Weights of a small transformer language model.
Size: 20 layers, width 576, 9 heads of 64, MLP 2304 tanh GELU, vocabulary 32000.
Architecture: rotary positions, attention and MLP in parallel.
MLP neurons of a small language model. Each row is named by its layer, matrix (up: input weights) and neuron, and shows model dimensions 192-319. Each number is 128 + 32 x the weight over its row's rms, rounded and kept within 0 to 255. Numbers have three digits each.
Before each neuron's rows, "fires on" lists the tokens most often at its 100 highest values on Wikipedia text that the model never trained on.

fires on: " |", "|", " Mc", " "
L11.up922:123153124127134147144124127084116139152196124165136099115139160096138151152152110070128138112189165123087081038101060137160158079105087115121108138104097117126146099151165133053134221117109111178116118128162109088129135117158184094133175120133136121169160152128115161096082181147200200085138161186036124101186170097089109149144125079181124135172160139163155114173122159130102149126105

fires on: " |"
L16.up1702:155113194119150125118119180134181134173106188134129095107150136126146074102127160103110102086122097131158127186144102104202183161104115153086162162116199134127170133116162158140157188149095100137119116130116134067137130137141118080106130128115027135119135169136134104146146116183148163141134210153119161093079127122137112114140084170130150140149099133149142141178105086088149159144157

fires on: "'", " in", "dale", "bie"
L11.up75:171154111092143106106086120135125145149068161105124151125134132136140116073064067117136120129142104111139105130104126173113064051136122119151090073158138176106107113136155158146118123157210139112130094085119124151132157172157105165131137162170124133197199096101080172132138149119162145142167142205099112134139097127125102173126157116139158141171198126192099101142125121166110165145146

fires on: " |", "|", "-", " appeared"
L11.up112:107160163118132126089120109079092103170133139176089106127146128078117086107094059058139180154148107189093119169099124180138180118164147113101127123128108171123101084147114112135187149137115123127172113155101114172102079131107136134162089137167124180144130116142165121129158131146095112169101153075153126106124162127120094142137103083051144107115149096099159145191129085148092142101184

fires on: " |", "---|---|---|---|"
L11.up1283:175113139186147129159098167064178067111108158104110094067158099151130058125092205105156160133150125146141114107144139154116136148162032076100109124081112098163087130144151109149095082168114131102102185098099136169145169123157194114083151141120086061148114143125148130088115069084193137129097140168088133129145140131155093100119121090160137106098148098138125125103170052114186141158113

fires on: " |", ",", "-"
L16.up130:085114177110188068160085114150104088151109112124179119177120136103108081156094151158070123121133147159164126069166045193068154133169107123115115088147078095092173135130100164180147136138134103146104132158078122118134121143118164123152116126086118156116131108119117128157112134136159164106122092131139116180150179154093097151132085088137124125155139110089105082101150096122111140094134

fires on: ",", " L"
L16.up647:162067123124207167125079101154150086164130183105130080123125100119128101147110142079136135175104136103126144115122109117136139116110100148080174122092092124130146141132118090148146122164173160182133204154132163216131234115159095134138127141143148121151140171149145113113147085130133131150125117166093079114092139148048132146132103086099107091066093067095069171140165193176155173089140

fires on: ":", " that", " |", " 2", ","
L11.up1725:156144155125172188129109092127095147162143134119106133146120133139160150117140112072167146103160126183108118146193079187143128129093143129119103134161127084142074139136057132089144123100122132127168138102124106106099144144140107100161147145121138188106128152094137085067158139169088127129171115156168042117101164161119149193122091076113102148138211078119065121125150147123123133144113

fires on: " 1", " 3"
L11.up1006:143086192113100173120139118139075130145085163158124053133158134191091136107155097107136036097127183123169114135112105137100153111114083162151101039120154072087133189151091122149163146102148147160127086144122105147087118140102210196117117124096155199171106126142114161129149087046120127135118116156105157105147128111156149143155094150078128142128168092170160159127178098071092150170100

fires on: " |", "a", "\"", " top"
L16.up2063:121099080086133122152158142136108147152108100156107151134176155133135074149147209154120130137119117091135136201081129110095159048151153107076153129093147169128122118089178124112069090115141079130161120117182090199098131124137103171159114133132078155117162121118132089096142102136143126118131159107018128133045120086156155160167179122016113122104091089140113101112116125127163125204135

fires on: " |", "."
L16.up292:121124104106141105113132121124123145148179099127116107122166162140164082120105170141118148146163171135115071122150103102085103091162113119182047131129175110147104133105126079151088183142182110131122176067137161146073131123168098137173132111092145145149065139109122097131161163136139092138158155133087086097126099106180135106123103107085128033112208103166208086080152131099156119125147

fires on: " |", "|", ";", "-", " 15"
L16.up627:106154163128190096176143144218127134103078061187134148202166170071146124126128114120124094138075147193143068121184167144111157149115082114163087139089050127114155102067146126113132142080184089135076134113134119073170165167129116135154093131144125099164118083100145126117155089111182094138113118085154069089123130108102108153135080137091145155129123143138177121105146131079147155028157

fires on: " |", " United", "."
L16.up1482:138127127154069148059104104127104188154118102178133133088134171126092120121105185126073154164149115131180130114145173137130144115077078134109136135212111136147135137134091089110119096126133080184144110083113100151140073018120129142100119126128153079158139108164147136165171113144077045130110149143085138100070093150158120112143080116130082120186170125125120145097103111106079161127131

fires on: ":", " |", ","
L11.up943:128127117133097134139175169148115150135153119142126189141111112149151120149123123161116053139153110162122147116110098113099070118147147136095142162116077154093148101119168157151104112077084087101147095121160111116088121083142113131168147121125193140125104140054140130162126162112165096104141134170135115178148101124153124149128228185137068115165139099141121119089108131117133149148087

fires on: " in", ",", "\n", " that", " on", " ("
L11.up2258:128094097108203123096098079180137161120123176109182115134093115128150099115157100103010126146051140142127086114091135118177164146093099121119141153182081068083157146168113143120125108092117180107088168157135122125168174089146171146153179088189154110119120130094129087125178068156139141100075145120110127171143097132088103125060091109133126160071198088175116109120118171156104168147139

fires on: " ", " Sam"
L11.up2268:084115152098171125092073077106116109094117102123145131179111107141159131172093101156101084169122165081117086133149085124143129100149162180128158134123143109099138127125087135147178098035138156090101186117082155126103097125124109129114146139148117166134143155113056112151153094161085135154157160127146089218140084175101154138088143160104070124145131160141175165172199166124095139120122

fires on: " |", " and", ":", "en"
L16.up1851:234108135122173111107149088099117140129180131139129154144138108085127115121127124121115146116127147116111108168141111123117168144094145132148179112060108144146172132121060132203128255111156080146120206119134165124144119017108128143117131151138109084118125146094194073111158181128138103151126118158110160128140158130113135148082145094106115093133126193138174095111123139147110126163161

fires on: " |", ";", ":"
L11.up1446:139121148172106098181162104129112122132123177150163166152107154134119100173122109105167079089052115083102125131098129174094170157136122102156135128090102153156132133093122153061120124088111143149108154136125180101048142095181148082117100128147119109085083090169142114144093167139128099100138142130150083117172127103182147124171140097122141128151117117181132153148119094100238123083098

fires on: ",", " and", " for", " the", " his"
L11.up1204:133126180180128113116098126180150067145118121147173074119098114195170109158159140104085165164114111076067057096119175144141162061116112150136115082144139150130147133102147143126131139105087105175088085117108116120115164171106154127202094123155125130143149166152184106129125162169102097063159137129123129153135092084169126145169105108134061150086129113106075152125142210097155132172152

fires on: ".", " 5", " 10", " 4", " 3", " 6"
L11.up327:108090123133134089106101135141139046130156053088047110103136108142143149136145116111120125150176099118179134100161125085113182122093097110154129128137141135108100138137087176143135130188211126138092102133127115120105160130162098122166117209152137148122137139130087126132132137130138080167189117126135129120108137117081144111126090116141150138162108113104045104104087148143098116068104

fires on: " |", ":", ",", "erie"
L11.up2037:105092148104152092134105113127071136133104106116143092113131124107130121119105128133105120104129092148154202064143104134105161125111170126182143125072164121152180114100054105179137141189108106106109217106099151108141161128139156107129088142099117112144100156118140107161104116140171151131133053139145148162093092103101117194132095072103162164186175104138116113150142101105159159052135

fires on: " |", ".", " Countries"
L16.up12:155121129160146129175175119147191123154107169142118058201055142154131111151077175153156158110130104093103088138101135035128099094137197103187102134076084082096133114144176150173159128150092113091114132135114184132169170133119109117119211118076171079171152158170185138127119082090100094136113082124144131125113133141123146115161127066084113078166171127063126130137102097131136126124100

fires on: " ", " to", " decided", "s", " for"
L11.up1681:118112150102120134099116128123118096096110120076108135098108143119139100141106074082171136111083104146150157069147116142100175223071092121148169050109108112097142116112125062146126110134130142111163207064156137137118106144107206102139144107145068069093118174115116149122207076097109100129145106167147067095051161138156073153119091153167090198133102189182120133102086147102123125107119

fires on: " |", "N", " 26", " and"
L16.up958:166126140171111083118181124077128094106132094097120112154123153123167142109129096167113160170156160152106100173168100119087175184107069130147161168069128109104131174127180088099126092092121126181125174119105127148105079094129089090089090113064059109100110136147180117073153153152066081143168109188169136109135140129138119104096135122138150135169175089140143121116062164146176117083120

fires on: ",", ";", " |", " ", "s"
L11.up997:168125140137116172141156130124127047154137106099106158149111091166192140131148127066138125143124135145115109067168125126152149166124160117205103161166133098084106122073085146152152118126127121096091163050160126152125091139180131132148132097180103094131182163117179129132112082044174127097102139113102160119091193091169088146030123163096089107100181128137193120105135114165172156081110

fires on: " |", " 5", " ", " 6", " 4", " 1"
L16.up2168:115157095173150108178146143142091136165162156076096134153110128111197154152090158127122151103069161106091132115093135073136097157128141127109115153134122121133094115115089120099135119112129153081116179089198087065140125096186176104167171147173144110131139156080123152136109157108149118116124095128127084162166150130128111162092146123100149126156157188145127199134064103143103168051110

fires on: " |", " to", " for", " Labour", ","
L11.up408:138103126149164180128113121119121113165117145112138118118164112059125112159120086116144101126156162132130107134179071135141099165105091132088092126152138057155068116116071140069184138116076099196104170187117087141149137117142111122112188168108126163110174137141101125126112145184093099103162161141119116134210139170156093173110107090125102062123131133122105159153117123121065189173088

fires on: " at", " |", " the", " from"
L11.up2198:112153056147119177103105134118130144093109164217131078132154126172102124110173152120108123165117088181167125120162134174124141113124014098108141138170168097125163121101148150139123123117128130140144092128167118151104138167132121151125109072156095074114131057137172135127090158132164179151090145114140163117152152156156077152063123147114110122101137082154188162120119119118130165155188

fires on: ",", " \"", " ", " government", " or", " the"
L11.up149:103075110099128117098116072131144102197120108121063181225127155145104135115107135153138111076140171185155131122126181179143093195116147115123101156165160118166086110131084088164128175109088115115148125094135139138139172083129102113107119156114110138115194190154167173106089124087146153180131118121063077193184111126136093107119118160170149158160100171159146088170166160079148133140107

fires on: " (", "-", " of", " "
L11.up902:115134141187156121110113069173125135174081113170027098117110095155159107184162114139103165136105085080100141129140165148185144125088140125100149137042156090122151132134181163117160084103129187035202155092131152183149091108169166093078166136160143090113169156164121113119155092176108140070077142114162087138091120207138119102123104099159172109087104132130125124112164154127110140098121

fires on: ",", " only"
L11.up2269:116131095137122136103127163153152143148126145145180130097114129178151129117073098188105192201139100156101157094090148138142185153090059093161146142186138153145087112131081129158163132123163160105095123155148112075156111117137106133139177132095103195163103128080187143141167169156068057164096102185116088150152127135140071153110138142124109189134149136066171139069126168164146123184074

fires on: " |", "|"
L16.up713:176120123105111142174106133144091181103114071096132133131051163107130124128112126070124122085140039160165112138150110146122194120140107148126110152098135094166150183159100133172124139069095138147092104068171128146133093055122163134067132158145102147075120096081131164152184123066108094114140171102108161078100085188070131148110120041103126184173147173169151160146141183067078119148099

fires on: " |", " 6", " -", ":", " +"
L16.up770:146133137126130187121175127114162140127135115127135167083051189114152135095128126098180154095141090134142108118167083122127172136118106141107182124151103101141110166100110145106133121128125096117074132046212163099129128153126129139069142134129087176149148119096127096093108085071173174169149132089098085088119138100081112155123151104125105134136137153121131131120108128132210121126147

fires on: " |", ",", " —", " is", " and"
L11.up115:104153125166137201140133115150176145170157156158097134113163123207126114127101095107089225128083126147128111191090115089175169132074103115153127163163148116172156131195126104102144162099123098184181153130108133101100166135095100104154199094129179150095122111124152114162161127116135124148125189118133082158126126120108111155124132167109130155178103152040135126182135137125159104140147

fires on: " |", " was", ";", "s"
L16.up1412:100066169141100064105114112085145096113160186192111090055083118140146107145127126141135142103136119171109142130076165173138141095089130107132116205107089147137145126096141020164131145183122129101104121117185139172135130061110087075159112146087112109180104130120169094139174097091181145102113160141049100112140153131084074097100149076104127146103146168121117106143189186116168183145125

fires on: " |", " of", ","
L11.up572:150114166150152136158126104094147113122140177100091139082143169101126119095103132111141106084109117142129166124145128121144098144068096144111150175108172097127125127163136140152156205077097091104114182140128095126131146111145126075094137121103134121106111197126087037121076152150120143195136155128152164103160111134154144125128112088094107114059148143140091111127146142117116131131114

fires on: " |", "−", ",", " ", " a"
L11.up182:155096062106057134113115110136142129139239133117106111106138155112141092146121092109146131114098119085166131095111172131148124134147030127136156102118153198153107117134092140184124187134144126138125123090102149162100152092181121144130095156092131131127129159093161131142102151125154143132110109106095134145149149094146122138135110077137119114118127082119101152172137153093072117204156

fires on: " |", " population", ":", "\n", " L", " was"
L16.up842:087134102099119119105111166063162174120148162144128097127164201174147159109087156164139112139185107156134077150037164100120122142144119077158148169143136094077106144081150151179130132143181075196090109155123173108167141157134215112166136136108182192125091139169147108119194142198113075091150041073185105141081127183143148127165094071146108094172120093123165089093166155148164124128127

fires on: " |", " first", " 1", " best"
L11.up606:087121156157112140170163167114071137139138148169103080122105108133117122057128094118092206061095084131082140094149148144137087088100168106172135113125114134136183165138065130133157111069173158154086150130098150179089150158156128124186118129163194099085123141109117095169108185170176073061138097180143129180151121189177116104144183177094109166103150077125099147127115136170145141125082

fires on: " |"
L16.up2295:139141148165157123106150151137206119139111118134151159134150095153148087104146152136130180111091079156184081089140133125144154131113119117173125096146072154120119148158139092113082163089064113081110141110153127145104108134052164206158125071149092188132090123124050115104108142149180106226125151160093092126135147143117090120172135171154084095116146142134147107095109156154126116102098

fires on: " |", " mi", " $"
L11.up1776:131160132153090125056121155088165118150140152139122128112175180135106085130142116092190146127096144116140098143151136167066103130158139143116131104115107146139057119126099117135128162028070128133151132138190168126118118060128113123112142113109121186116083124154160145184105199118141061089171173108091153121094143132143123133130078119166122153142155175141175046109156133126198088133076

fires on: " |", ":", ","
L16.up1493:142088097161139091108091115180151107071199147174112113136065099152038104096099172146170138147141138088098101128118125125085155158164143131155091129128075077160160183092147085143085185149120053144128189092142150162141188156122159122165133174143120102088149060169128073173099103091108080097068094221160136135113138127072118171148116095128123124108104118080069135110128030110031131105147

fires on: " |"
L11.up1019:148157122126134109077197118091133114096147157073124161090167126154104160127128129141021147128100109128154139107096155111084116135168115179132117120152149176154144144122132160096130108148107099165139117096096126116161110105147193134169087118103129157135156098195130170113137166123129122093212168133030142130081060137123113156084125094092135164099190095112129183114123117164145183077157

fires on: " |", " 2", " 3"
L16.up818:130133050077074151134162126096112133146164058142098119158140200112202161037150088105109124127117184114093065147104125124114098117149168132167115103159090123133123145088136142132138129075119125108109166122069090058074102153101145115134088107179136171114079119096071072120121130088154113136142143067108072139104120145135101141148171117134051186137168178073103120067127150171106131103184

fires on: " |", "ulus", "-", " and", ";"
L16.up1280:125101142087078119089121135076122121098105173139071129077175128126165084065120115132183143134048131177153130121119146066053109143130025137109099188192128124161106102168109136109170192101168125195134138093103162147165133119172117146105115105148115107162192093124162106164103149125111107112125116141118080092125126104059156126133156115091126196151113156136153119113107164091137052084158

fires on: " |", " for", " as"
L11.up948:101070117089150097118125105129116124174198139198169092109073091125159150113089123092128168065163076096154097107134128164161113079158119139152161140143178142144160149114087112135133160112096065173083188112099125184197157122168157125130127169112095157200127141106109115088061095145141077176116123156160125175106162140128108082083116200148109105115097124100092107172106097218131166140141

fires on: ",", " before"
L11.up949:125126172189114175173092092180066167152139166091114113150116102123145062181120135155099115160128123114087151051163136124103184118078102118131162075132134158103164158122108140104092153111180168116121186217135098103128122144139091151174172119141125132127157135116163177111130119065165113107150099123106098132140114116124125085150200122108097172092127104117106142154107181154161119146140

fires on: " |", " to", ":", " -", ".", " L"
L16.up520:123149133107152125114145143129118093121074154121102123070089111159077077139117179145117110170076086148128101123115201128118130161172086129081145162154174193155101112162133157125174116154144113155077236121137093128161224105156111119172226169090144110137150133197036104063123149125118107136132074128128083162145157097143151166073075152122055133105116134132093114175107190101094144128145

fires on: " |", " 1", " 2", ","
L16.up601:174130061148069113128153113126105114167148131083091099173122151138212086171161142128109135113159149137132124101105088122153100125123134115097166087195113046072157065096140108108162105043103179106145154152144063127166127046125190155127098103153150108178126144117114143093162144144126058124180122125153138119119154114117074108163114147093101094120114119080108159111150128150199109103112

fires on: " in", " by", " In"
L16.up1044:186146125148153174094110105063148140082170144117112107108119108154140106114133084169142144112118134095129148086116136091160111181090074125134149129148136111119151089161158089174132077135107128131108145148118097143071139177123129118160096108159097149126151080103120107148150118168104128066160127138155117104097110135090116134145173119068093080167127107093130070131094155110098111152194

fires on: " |", " June", " ", ",", " a"
L16.up1463:164139100122162108095109108197131132093084179106077162153122117133178135100135165112127122141145171136121056132132105148130201186163152183147111127191065141115130188097105089083137104181110124095082183155084079143107089073137197107136102079130192170148178071126136194114170145116087053128136164146153152138184082064133149082144152092132112114126163168092139138138120135151123133152188

fires on: ",", " in", " is", " released", " a", " located"
L11.up1087:154151111140141103085166107071104110098103164146117109148089170145113129100137156093162102130152130094179134074149129171158099180140123165125103108084156119109113107082149131152142097106109088143098169143144116131160076151107106142116062071160090111089125131157151179171080162140142099141157125119139145114163105099129139099126118160117131090196070146127110150108153097153117110097168

fires on: " |", " de", " of"
L11.up1180:141157133144095135148102123123134090146133136121122087082162101099114055175115112154077168217161091111108118153161131156122117128160149097073152140112159152135072100124130122158115129123069072119158113084208127145115180034176120148093115131103154160163182158075178085087098088135186058124153143129123093123205089140116126100131067147102134117198112137113155109141152082134140071133146

fires on: " |", " population", " coins"
L16.up1105:109149090098170095115146112105118112105122129115142161133113227135098125158117060124093194091132150146120139128107167085111176150113115110160158136190075121134147104143139108132096187167146121143109078124149129163151102147129165112118129175078146080143103144178193132125104064106102131169129136064109087087170125142102154110104151091145124103149140098091176127132143116176101057147068

fires on: " 2", " $1", ",", " 1", "2"
L11.up61:096149141158109080134119087148097133174141165080138142103180154116146155143073155114121105190123088167105024152192131149101072117113170153101052131128106132079172130154069120112090118015113113086129191126153095135170091065125159093158100141156097204148139174061122205124150157135180114119120059071133173179061170164107081119055096093081108129087130172074142103122149191177043089117138

fires on: " |", " as", " and", ":", " from", "."
L11.up2181:177139152134115118169103076133105112121148129183132119096080136090130133100113187145127099110102101175121139070163064129137135133106102140110142148107097165138182133139033111171117094149130109131122172067192122153145160123105103106117088142160136165092131117101098122134092098137190126099112133132099129131133149094113191145143141104124138132089181094091133134067067106115129173153179

fires on: ",", " |", " 4,"
L16.up642:133140186127120148174095119148103169156148177150063151049101133074127106019107160169123117101138141134075137109110067119117124108130068129108141119123161106120121130177133091121134108106205162137110136129108130120180146115151101160095121156112101163106071135134112106171098127185135112156148153151123155104134147132105149175101121112112142157094119102053092121114119116130128111106146

fires on: ",", " in"
L11.up1115:160108073178125119127117126134140139133165132141159100117147086107093075088103133178172081138165079160207132146121129149169143142043127099143136104129088086043210138137172055141128170179171147098153145117127107119119101122158137143146138118150129120107157103095170103129133139139135056111113128190150088104090051087121093143118124117131148112171147175116156184118137156242144081131081

fires on: " \"", " (", "S", "\n"
L11.up1269:130095162142158119109155166122101038138135113154130114130081110175140142089151122137131168123108141128126116058086130175155161104125108156138138082064145150138092120059094153119141083114154112102133087158124126126158148136097127176061191135094077117103102126126154129081092113139145159141131173089131155123100136114142150152110154124101099154091124166148090183145148204147132074168081

fires on: " |", " about", " in", " to"
L16.up1060:119112135088156165154158120122150084060090172108130084161132110150083087109096199130079060148144124117155121135073180123121134179088138168118130138053104153105168181073166174150124084172111069109132092128146148178149171130125089135128231092134169185113125104180127137113153143140159158084140094139108118142195123134081166163127120124163148130081095127084133202105154133155136114158096

fires on: " |"
L16.up2286:112144128105133119117126118169188105086121129132123107122130105129143127117112155144152146113175091142158070159124136152113156120158107178090138138174075158147146170115127129141094111134136034072099143135122124138107144104134160129109108173162096094160072149157113140085088068129107129162104158108171113114164107178140062108145100144126112128106163099116062100137096163159148106161109

fires on: " ", " was", " |"
L16.up571:110113148165121104155137115118165166181118122185133124140190135069118131083100131116174095124164137128132143152136176129112125123112112061140115142110141077129095179136082103139147135116085095183146136140099065141121097142162145124185117088149126139255137136085174127090068114114158142110164120112104171104160174111118113147142150116037147133152164135189135143139105135130109130067170

fires on: " the", " a", ",", " an"
L11.up882:135115125144090065109098101105151089135112156148128045073079128070134148126118112082178165125116176122167021138104186128134080097113092064134134117161164119140180094071144163137149133135194117143119160157151160152123130085149105088165127117096108143091141168127125068079149131109130148098137168169147148101208109124141129129134106100128146093089157127123095165100122125116159107172117

fires on: " 3", " 2", " 4", "2", " ("
L11.up2232:074098194095098152118077068156112108121131081103121102179104124120119154131131143140130081116173093065103109098154030183128193148091141101134178112060123092119096121072147108131164058065116123115138141080147081213078183170115162209145125172183066121213101145170079170132118148128098140207065149125143163122074182100119149118119169126077109150112158133189092158162072155115125127136168

fires on: " |", " $1", " 4", " 3", " 2"
L16.up925:148123147089133095112182082158079122135100136124134145140142145106091126160136121082126070118077134123102119113136113214131127094139160153102072145129100158165109124092134102152129113082103123108029111154113132118101130104114147072072135123145163126088072130109101147133104159096096070115101120128136150146139131067148164083110052126112105144192141099143137129133102178149137124103150

fires on: " |", ",", ":", " 1"
L11.up1925:114173100092151092098104156151125126092132143132105156091173135105113090147057158138022099091138134144136142213164118148127117123133168177161144141165123076122149103076182119122109138142095143103109122132087130144138151075135184063133171108073162068132066084140075119132206185136141132106145068168058113128185172144121106107122103116180160063120133123104103077131134141115110122138152

fires on: " |", " 3", " 4", " 2"
L16.up11:108103138221140164160092163122114097157193148098106179125170106137168176115132150065098117115056118195107100160154128156128100168092109119096129146141112127114085122178128135121086204150143127140117131125190131149118057110171126145083098165160108119104085145081106137095137169121124125085161112165083122151106162142130095121135120076160123116119104140164081123111132139188145120087124

fires on: " on", " On", " the", "On", " made"
L11.up944:108097131115108145103110158123141132114211102137142160138124139079129130079127088098100177069080194136122140111117127114154126076142102113142139113170146129148126125119111115098115093103112170123114167135144089226130117108146060148096136176115101103115123107139154144167042074085174186164116140109126093122133157108167092118122187152173125112144075112139068141130124186096148131093088

fires on: " |", " –", ":", "-", " is"
L16.up1585:113124092100093121109140134132120143167160080113125139148114085096137110063122134103052139110113144076211128106085139177098135130157161193113171093137142160164126150103106140082139100128077144134161165109103111121136044131103131164005189152093106224146167135109227126119131145137122121108133130171109108147083124194135152169164133105134091081183097110094155172135157080112106106106136

fires on: " ", "\n", ".", " |", "-"
L11.up487:120080131184152251155119159133124106148099082147101133175100147164099093119107139121098138062090133126124086137131081158148138110126088118146152120082162129133100093094148150147128105159127173122191097155120146126097171143100083154088102131083149171242101157089074128108151118129117090125112120103109140124109224079136110119129155115149176155111158094082152136131148107142081138148102

fires on: ";", "|", "-", " |"
L16.up2206:173134112151115168088118183130175112155151087076101094126159154213150124094143049162071094086146110136095112166131171129132084100101147180098088081112138159127105110137168129164123117127090145153137101126125165130107075066129189193130154104068144103140158100134118098141156148123089129074110129135112099122115098088084109122116163136138148101157085112116185171065115095070097131152124

fires on: " the", ":", " of", " from", " US", "\n"
L11.up2183:122120148129152062114073101177126096073155121189089112087081080148108122100132172156114114194122137066149130142099039149114131123163088144109150143201130134112122131091166150118077161106115139115059110113200159149099117147116111120118152139146084162161145159137128085127109138103132148067094136119140108180169127170143069164128125093127111122072169166144150186146151111164170169115159

fires on: ",", " by", " of", " without", " before"
L11.up1699:152122129150067137144132155151121084152092149089142071101099086153076102160054131152098139121135156144149111126112086137099112175128052163136164124151177109124147147098138141117201149106157108167101165146141108088129182163145122166166144113155073135089146121147157184071153175155148106139133132172098117127104104083093114117099133117116112083087117131106054100134119134131165108078058

fires on: " |", ":", " reception", " ("
L16.up670:148094123160156133119129104133128158166096144121068139202129140103165129150110158094167108122153093198120118179106067164122084111141061064143153143153189080090119121127070142084119116150082155112164195131195120083135088092150157120100108143070123157116089160108086109084104170145181118148137112166085085083166155164102150077099091142132130116059121125109140109098196144087093080083153

fires on: " ", " \"", "-", " 3", " '"
L16.up895:127110133091104135126120152150123144126122162112138137153094106099182133187121120070114084152118156115142124146135123136109087082075115072114124108129158118182117123107071152111141102074145136211082214126163131138088131098142102124178130139107139120154119173113129108139089075176126148130100123086154095160156131154086058120093134145179065112136104096126085147153056141097106099191158

fires on: " |", " a", " /"
L16.up1888:149130092106123165071115104205157190124133127122114153122105111107195111136190172152110149099122114183147120112119148073107095144141086137153144127069136097094098099142109061170122106128096085076145146104109091122117086157138092116104141121147113152155102184146090113096114120061119110070139163158144167151128100078137140088093147115108122136174126131093104063132137118139128132158093

fires on: " El", " 5", "s", " ", " de"
L11.up2116:120132141124113199109110116134108083139183062057095148077128151127207085096109104108115197162135098133133111163142135118155170096121068121098141086119131088208096074122079102167132147114145142087083152065125147139123145053111137207150103105121134133082144146122120039161146098135092115166133153188119135161135108103104112117137162097113133118133106202169173157122111079078115144149174

fires on: "\n", " (", " \"", "==", "]"
L16.up64:119107119141165162147152136069201089128142138110133127142127131164140192141110123092151155111081146088130127070147165109148156122100063237163131138116118155106099092097135155161082103167153156096113139108195116148115118094158110060080095126130162095139103063150097071126123101169162112144145157172089105116099133131143148128162184125112179139157116147122118169113121172164169164185157

fires on: " |", " 2", " 1"
L16.up1437:091088105131074088070154110127103167140124106103097072094190191131101119099138105081098128127134135143134113103161125177114130100088184137085143133089194173123115120119114172158150148086105088122098160121102141192126115026122160194098128150097145153168160151132143124167155143137147133111081145132097158169174072188106148033143151066154131187198179130147131146111097108114155072162122

fires on: " the"
L11.up1272:091130109126156138110148100082138150122143129169133144076127107134183073146110114119108121167149159148122119108135111167113083132078169116047158081071090093121075154112116126090124164179105102096182116147132127158120117147140122201150099132097115116166101092129095131131099076109194155132110183123145133140115087178118058077144170168064083164177136133142049133157123156101128149088140